MLP neurons of a small language model. Each row is named by its layer, matrix (up: input weights) and neuron, and shows model dimensions 128-191. Each number is 50 + 12 x the weight over its row's rms, rounded and kept within 0 to 99.
Before each neuron's rows, "fires after" lists the tokens most often just before its 100 highest values on Wikipedia text that the model never trained on.

fires after: "O", " V", " o", " O", " T"
L5.up718:50 57 41 50 41 39 59 46 42 46 46 45 47 17 69 52 67 41 46 50 71 42 38 42 63 44 34 35 70 54 56 44 51 36 56 56 52 54 39 66 47 56 67 41 69 57 44 51 35 36 60 59 49 50 21 36 61 50 73 29 45 43 61 33

fires after: " c", "C", " C", " f", "-"
L5.up533:47 61 42 50 63 72 62 57 25 62 52 53 56 52 52 50 51 55 33 56 51 71 44 37 66 48 42 56 67 50 61 66 52 68 53 50 26 54 52 64 49 45 62 52 29 69 62 36 42 61 50 56 46 50 40 63 45 44 56 45 47 56 41 43

fires after: " |", " S", " ", "S"
L5.up285:65 49 44 49 42 71 37 53 51 46 35 48 42 55 58 63 42 49 44 51 56 85 39 57 51 58 46 60 41 19 58 62 45 43 40 43 43 40 44 49 53 50 51 60 50 38 59 25 53 55 83 30 28 45 67 56 42 32 41 44 39 75 55 31

fires after: " B", " s", " S", "-S", "S"
L5.up404:21 46 37 60 48 83 50 40 51 60 38 38 30 51 43 52 52 52 65 47 62 62 57 35 54 58 48 37 47 60 52 57 48 36 34 69 41 56 70 55 75 59 51 59 36 41 68 55 41 46 56 54 47 46 42 47 58 64 77 41 46 64 62 33

fires after: "C", " C", " S", "inc", " Ind", " Comp"
L5.up426:66 59 36 41 60 65 33 50 54 42 48 55 32 52 34 46 74 60 46 28 50 57 54 45 44 50 76 50 44 63 57 61 65 57 48 57 29 56 52 68 51 36 54 34 38 51 77 50 35 84 40 50 66 60 44 57 46 47 39 44 35 77 73 34

fires after: "C", " n", " C", " m", " s", "S"
L5.up577:39 39 41 72 68 67 38 42 47 28 48 55 43 44 46 50 58 53 54 33 58 47 49 52 35 48 79 55 64 52 53 67 43 26 55 45 60 56 43 48 37 31 69 46 28 28 52 59 39 56 50 60 51 53 24 40 41 36 46 53 56 67 37 49

fires after: " r", " b", " h", " s", " B"
L8.up251:74 42 71 46 59 61 33 36 53 56 32 72 18 37 41 35 50 51 43 49 66 53 66 25 51 66 48 57 51 31 69 51 41 45 47 55 66 58 33 19 54 44 62 50 51 46 66 24 59 45 56 46 48 42 50 26 56 42 42 44 31 58 54 41

fires after: ".\n\n", " |\n\n", "\n\n", ")\n\n", " ==\n", "man"
L2.up193:70 65 41 50 65 39 43 43 40 68 59 49 33 41 42 34 51 36 56 70 54 60 57 48 43 40 47 45 57 50 56 54 55 71 43 58 50 54 23 41 54 54 57 41 44 37 56 47 36 50 48 57 40 58 30 27 38 27 23 74 47 57 63 54

fires after: "\n", "-", " |", ")\n", ";\n", " was"
L9.up230:51 44 54 61 70 43 58 65 48 29 47 49 55 49 51 64 64 71 40 38 52 74 38 42 37 55 54 44 46 24 67 73 29 56 39 60 48 58 53 46 53 55 56 48 28 62 62 41 53 70 59 67 53 37 50 39 51 44 54 39 36 66 47 45

fires after: ".\n\n", " |\n\n", "\n\n", ")\n\n"
L6.up766:74 58 39 56 46 54 57 51 28 70 65 23 40 31 62 40 50 32 58 39 75 58 43 51 55 57 24 54 60 46 69 75 50 76 33 57 62 54 63 45 51 59 50 48 62 44 51 29 30 52 55 80 42 60 51 58 47 58 38 53 47 58 29 48

fires after: " S", " M", " s", " m", " |"
L5.up123:57 62 40 61 62 40 42 66 51 42 50 49 52 52 48 42 61 37 53 50 44 71 40 31 72 42 55 47 53 33 71 49 56 32 46 72 47 59 76 34 63 38 55 52 39 74 34 54 23 57 46 51 60 43 40 27 64 53 49 35 41 66 59 42

fires after: " K", " L", " U", "O", " V", " f"
L5.up77:43 69 57 51 43 40 56 47 52 41 53 66 26 44 42 62 41 41 51 42 52 47 50 46 37 53 47 31 67 29 70 42 29 39 60 70 66 40 41 42 46 44 81 42 62 56 68 72 50 54 48 51 64 55 17 41 27 54 59 43 55 41 52 32

fires after: ".", ":", " "
L9.up150:90 54 35 59 59 30 43 68 45 48 42 49 17 33 52 50 48 45 49 57 65 54 58 36 60 45 49 80 47 49 59 46 58 48 52 37 54 54 74 51 53 57 41 39 59 72 54 37 47 67 37 58 41 28 54 56 25 53 47 63 50 52 36 38

fires after: " C", " c", " B", " N", "ib", " f"
L5.up570:43 54 55 62 54 77 64 54 49 53 50 58 38 37 57 43 53 38 31 53 80 61 34 51 45 46 21 34 48 67 54 76 46 47 44 69 46 66 52 48 37 59 70 60 37 44 56 50 64 48 51 54 61 26 37 38 35 56 41 34 59 38 49 44

fires after: " M", " J", " A", " S", " N", " L"
L5.up540:34 58 38 57 57 41 45 40 40 28 25 62 40 37 55 56 45 44 39 62 48 57 57 39 55 54 48 45 61 39 56 52 51 37 54 56 57 35 45 50 45 61 68 43 46 49 76 51 66 60 62 43 60 21 28 52 36 56 27 51 31 48 48 48

fires after: " c", " C", " b", " B", " W", " v"
L5.up125:57 58 53 52 58 57 29 37 28 67 70 53 46 39 33 74 35 36 32 51 62 42 23 42 71 41 38 55 61 57 57 75 36 52 68 62 47 55 57 46 53 55 42 63 58 43 64 33 56 55 52 43 31 42 33 56 46 34 34 45 41 34 51 45

fires after: " ", " the", " (", "-", " ISBN"
L2.up576:46 68 38 50 51 64 41 48 41 42 47 53 44 41 52 46 51 32 45 48 44 62 40 29 40 45 33 43 44 28 64 38 74 63 44 66 54 59 62 58 61 45 42 46 66 61 73 44 52 58 40 52 47 38 33 36 47 55 37 72 56 61 66 51

fires after: " S", "S", " Sup", "\\", " h", " H"
L5.up440:61 54 49 62 39 56 41 56 38 63 20 57 30 42 51 37 51 69 59 57 47 38 50 65 41 57 51 72 59 31 84 53 49 71 43 63 50 49 66 41 50 53 58 59 68 53 57 43 39 46 72 38 59 49 35 34 32 36 47 62 55 77 50 47

fires after: " one", "ole", " end", " some", "A"
L8.up226:56 34 52 47 71 53 47 61 50 47 52 43 37 45 65 29 49 49 61 28 33 56 66 51 38 71 34 35 38 58 37 53 50 41 54 69 68 55 37 38 56 46 59 47 47 33 68 30 24 34 36 56 38 49 33 63 39 36 66 31 44 72 34 69

fires after: " ", "|", ":", " rec", "\n", " |\n"
L9.up408:63 63 27 59 66 75 53 47 38 66 45 32 33 55 47 61 47 40 52 52 52 60 26 37 35 47 40 63 30 51 47 65 57 53 39 63 46 67 42 67 66 63 59 44 54 66 76 55 28 38 57 73 22 53 33 63 34 65 34 60 67 35 44 48

fires after: " the", " an", " Ex", " econom", " In"
L6.up97:60 35 29 71 42 52 40 44 52 44 62 24 42 67 35 57 49 47 56 47 47 58 45 32 47 46 46 78 63 42 44 58 64 63 42 55 37 63 53 64 72 58 51 28 27 37 50 41 36 51 50 77 50 47 26 46 69 40 44 25 56 60 35 45

fires after: " ", "–", "-"
L8.up428:71 62 29 49 51 47 44 49 55 47 46 37 42 44 82 54 66 51 58 56 66 60 59 35 42 42 38 52 41 48 59 55 37 64 49 80 56 37 61 65 66 52 50 57 41 72 60 40 51 45 57 52 52 30 50 36 27 49 61 38 53 52 43 66

fires after: ".", " N", " A", " Fran"
L6.up596:52 79 51 55 48 42 59 39 55 54 41 60 51 26 72 59 48 47 37 73 52 64 27 35 47 58 50 40 46 43 44 57 38 65 43 55 46 47 62 39 52 48 42 39 50 52 61 62 53 54 48 51 50 39 32 46 62 56 57 44 35 41 29 48

fires after: " ", " ("
L2.up110:73 42 45 48 33 60 37 54 41 49 59 33 32 43 43 47 47 41 69 54 29 54 66 58 51 41 31 48 41 47 60 42 42 64 42 40 54 42 45 61 49 72 46 50 23 60 49 54 24 21 44 40 43 48 44 49 50 33 37 67 22 46 57 35

fires after: ".", " ", " was", "20", "-", " B"
L8.up666:52 33 38 51 65 56 48 46 37 76 35 32 35 44 55 47 46 41 52 44 67 50 40 36 62 41 54 49 69 51 45 73 63 54 48 59 55 44 55 35 60 34 46 53 56 48 39 30 46 42 49 59 70 36 79 45 25 55 41 61 27 73 56 57

fires after: " |", " ", "\n\n", ":", ".\n\n"
L9.up82:55 47 38 59 65 65 67 83 53 41 34 53 15 42 47 34 59 52 54 49 59 49 45 66 41 48 62 71 48 60 53 54 47 66 42 38 47 35 54 61 62 50 39 56 61 59 53 51 55 58 56 55 35 32 36 43 21 44 42 66 57 58 40 43

fires after: " w", " dr", " Gu", " fl", " h", " W"
L5.up529:40 67 61 59 50 70 53 49 59 52 45 26 43 55 44 38 48 42 38 45 44 91 27 43 42 55 34 38 44 57 60 62 46 59 51 48 35 43 46 43 60 61 36 47 32 61 65 36 53 46 42 50 59 59 66 62 39 38 51 54 54 52 47 31

fires after: " N", " D", " m", " n", " s", " Ind"
L8.up166:38 70 39 37 63 63 53 46 46 29 51 55 42 37 65 64 80 45 35 52 59 54 53 37 35 49 37 47 59 33 55 74 33 62 49 58 59 47 63 41 60 62 31 60 36 66 57 40 43 33 49 55 43 54 32 59 53 55 61 51 68 65 27 67

fires after: " ", "|", " |", "-", " Total"
L8.up432:52 60 34 52 46 40 43 65 54 49 48 52 46 36 44 61 49 59 37 26 38 79 40 47 42 56 69 34 70 50 56 83 60 70 35 67 57 43 70 35 63 67 40 47 45 68 69 49 50 46 54 65 42 46 45 40 23 56 52 62 43 64 52 76

fires after: " B", " b", "B", " F"
L5.up121:49 44 66 58 46 55 31 54 39 49 33 36 44 43 42 41 58 54 37 54 56 50 55 56 50 49 49 44 41 55 40 66 42 50 52 85 54 75 45 46 53 69 66 36 34 41 41 57 53 66 63 46 36 62 53 42 45 37 64 33 30 53 64 36

fires after: " one", ",", " some", "one", "%", ":"
L8.up153:55 34 48 66 47 77 46 33 40 35 41 32 30 62 62 46 56 66 61 37 43 51 70 61 55 61 59 52 56 61 48 50 37 60 56 70 70 55 50 67 52 40 50 66 53 53 45 39 52 58 54 41 16 37 52 56 34 50 58 51 53 58 41 54

fires after: " t", " b", " B", " o", " O", " T"
L5.up220:51 55 54 65 52 42 43 35 64 51 68 60 48 32 51 57 40 38 53 30 45 49 52 43 55 75 56 70 64 47 47 63 41 43 55 71 73 52 37 49 37 53 61 62 40 67 49 32 36 30 52 43 18 65 50 28 46 57 50 35 35 36 51 37

fires after: " ", "–", " a", " was", " current", " with"
L8.up632:64 26 67 55 51 52 54 31 38 80 61 49 35 44 66 53 42 37 51 42 34 47 56 71 51 56 33 54 38 45 53 55 37 61 50 56 70 55 34 38 49 46 47 62 44 31 42 57 15 37 49 52 26 28 45 51 60 54 42 56 45 44 46 75

fires after: " R", " W", " H", "R", " h", " le"
L5.up558:38 71 30 76 51 58 40 53 48 74 52 52 40 46 64 39 56 44 57 49 38 63 43 50 48 47 45 55 51 52 87 59 28 51 45 48 52 62 41 46 48 66 49 55 49 45 42 44 47 67 39 65 65 58 61 62 40 61 55 48 55 75 49 47

fires after: " B", "O", " P", " Kn", " V", " v"
L5.up510:53 53 48 66 59 44 40 46 61 30 63 58 29 30 57 51 62 28 40 72 80 63 59 34 63 35 65 44 51 63 35 47 54 53 53 72 47 65 55 39 32 59 40 50 62 47 37 46 53 24 58 36 46 48 43 35 53 63 48 62 35 54 52 29

fires after: " t", "W", " T", " W", " B"
L5.up88:57 79 62 70 56 57 41 40 44 57 43 66 49 32 62 34 57 31 53 43 43 54 38 41 56 69 36 65 57 36 70 46 31 54 51 57 55 51 38 60 46 57 54 44 28 59 56 51 41 43 31 66 45 72 37 41 61 56 33 42 54 63 66 40

fires after: " S", " s", " A", " N"
L6.up566:53 62 45 51 53 46 58 27 56 62 51 45 38 44 54 43 79 44 52 57 40 66 71 63 60 51 37 43 70 43 49 79 54 43 51 58 55 35 97 45 56 39 54 53 39 29 29 38 47 37 48 65 27 39 26 46 59 69 59 61 45 77 56 48

fires after: " ", " the", " \"", " (", "/"
L6.up357:70 43 55 45 44 49 51 33 34 45 45 23 18 35 50 60 53 67 61 49 51 48 44 47 33 42 34 43 43 45 46 53 44 54 56 55 69 43 74 44 84 55 63 43 46 67 55 39 22 55 55 61 55 45 54 40 54 33 46 58 25 54 47 45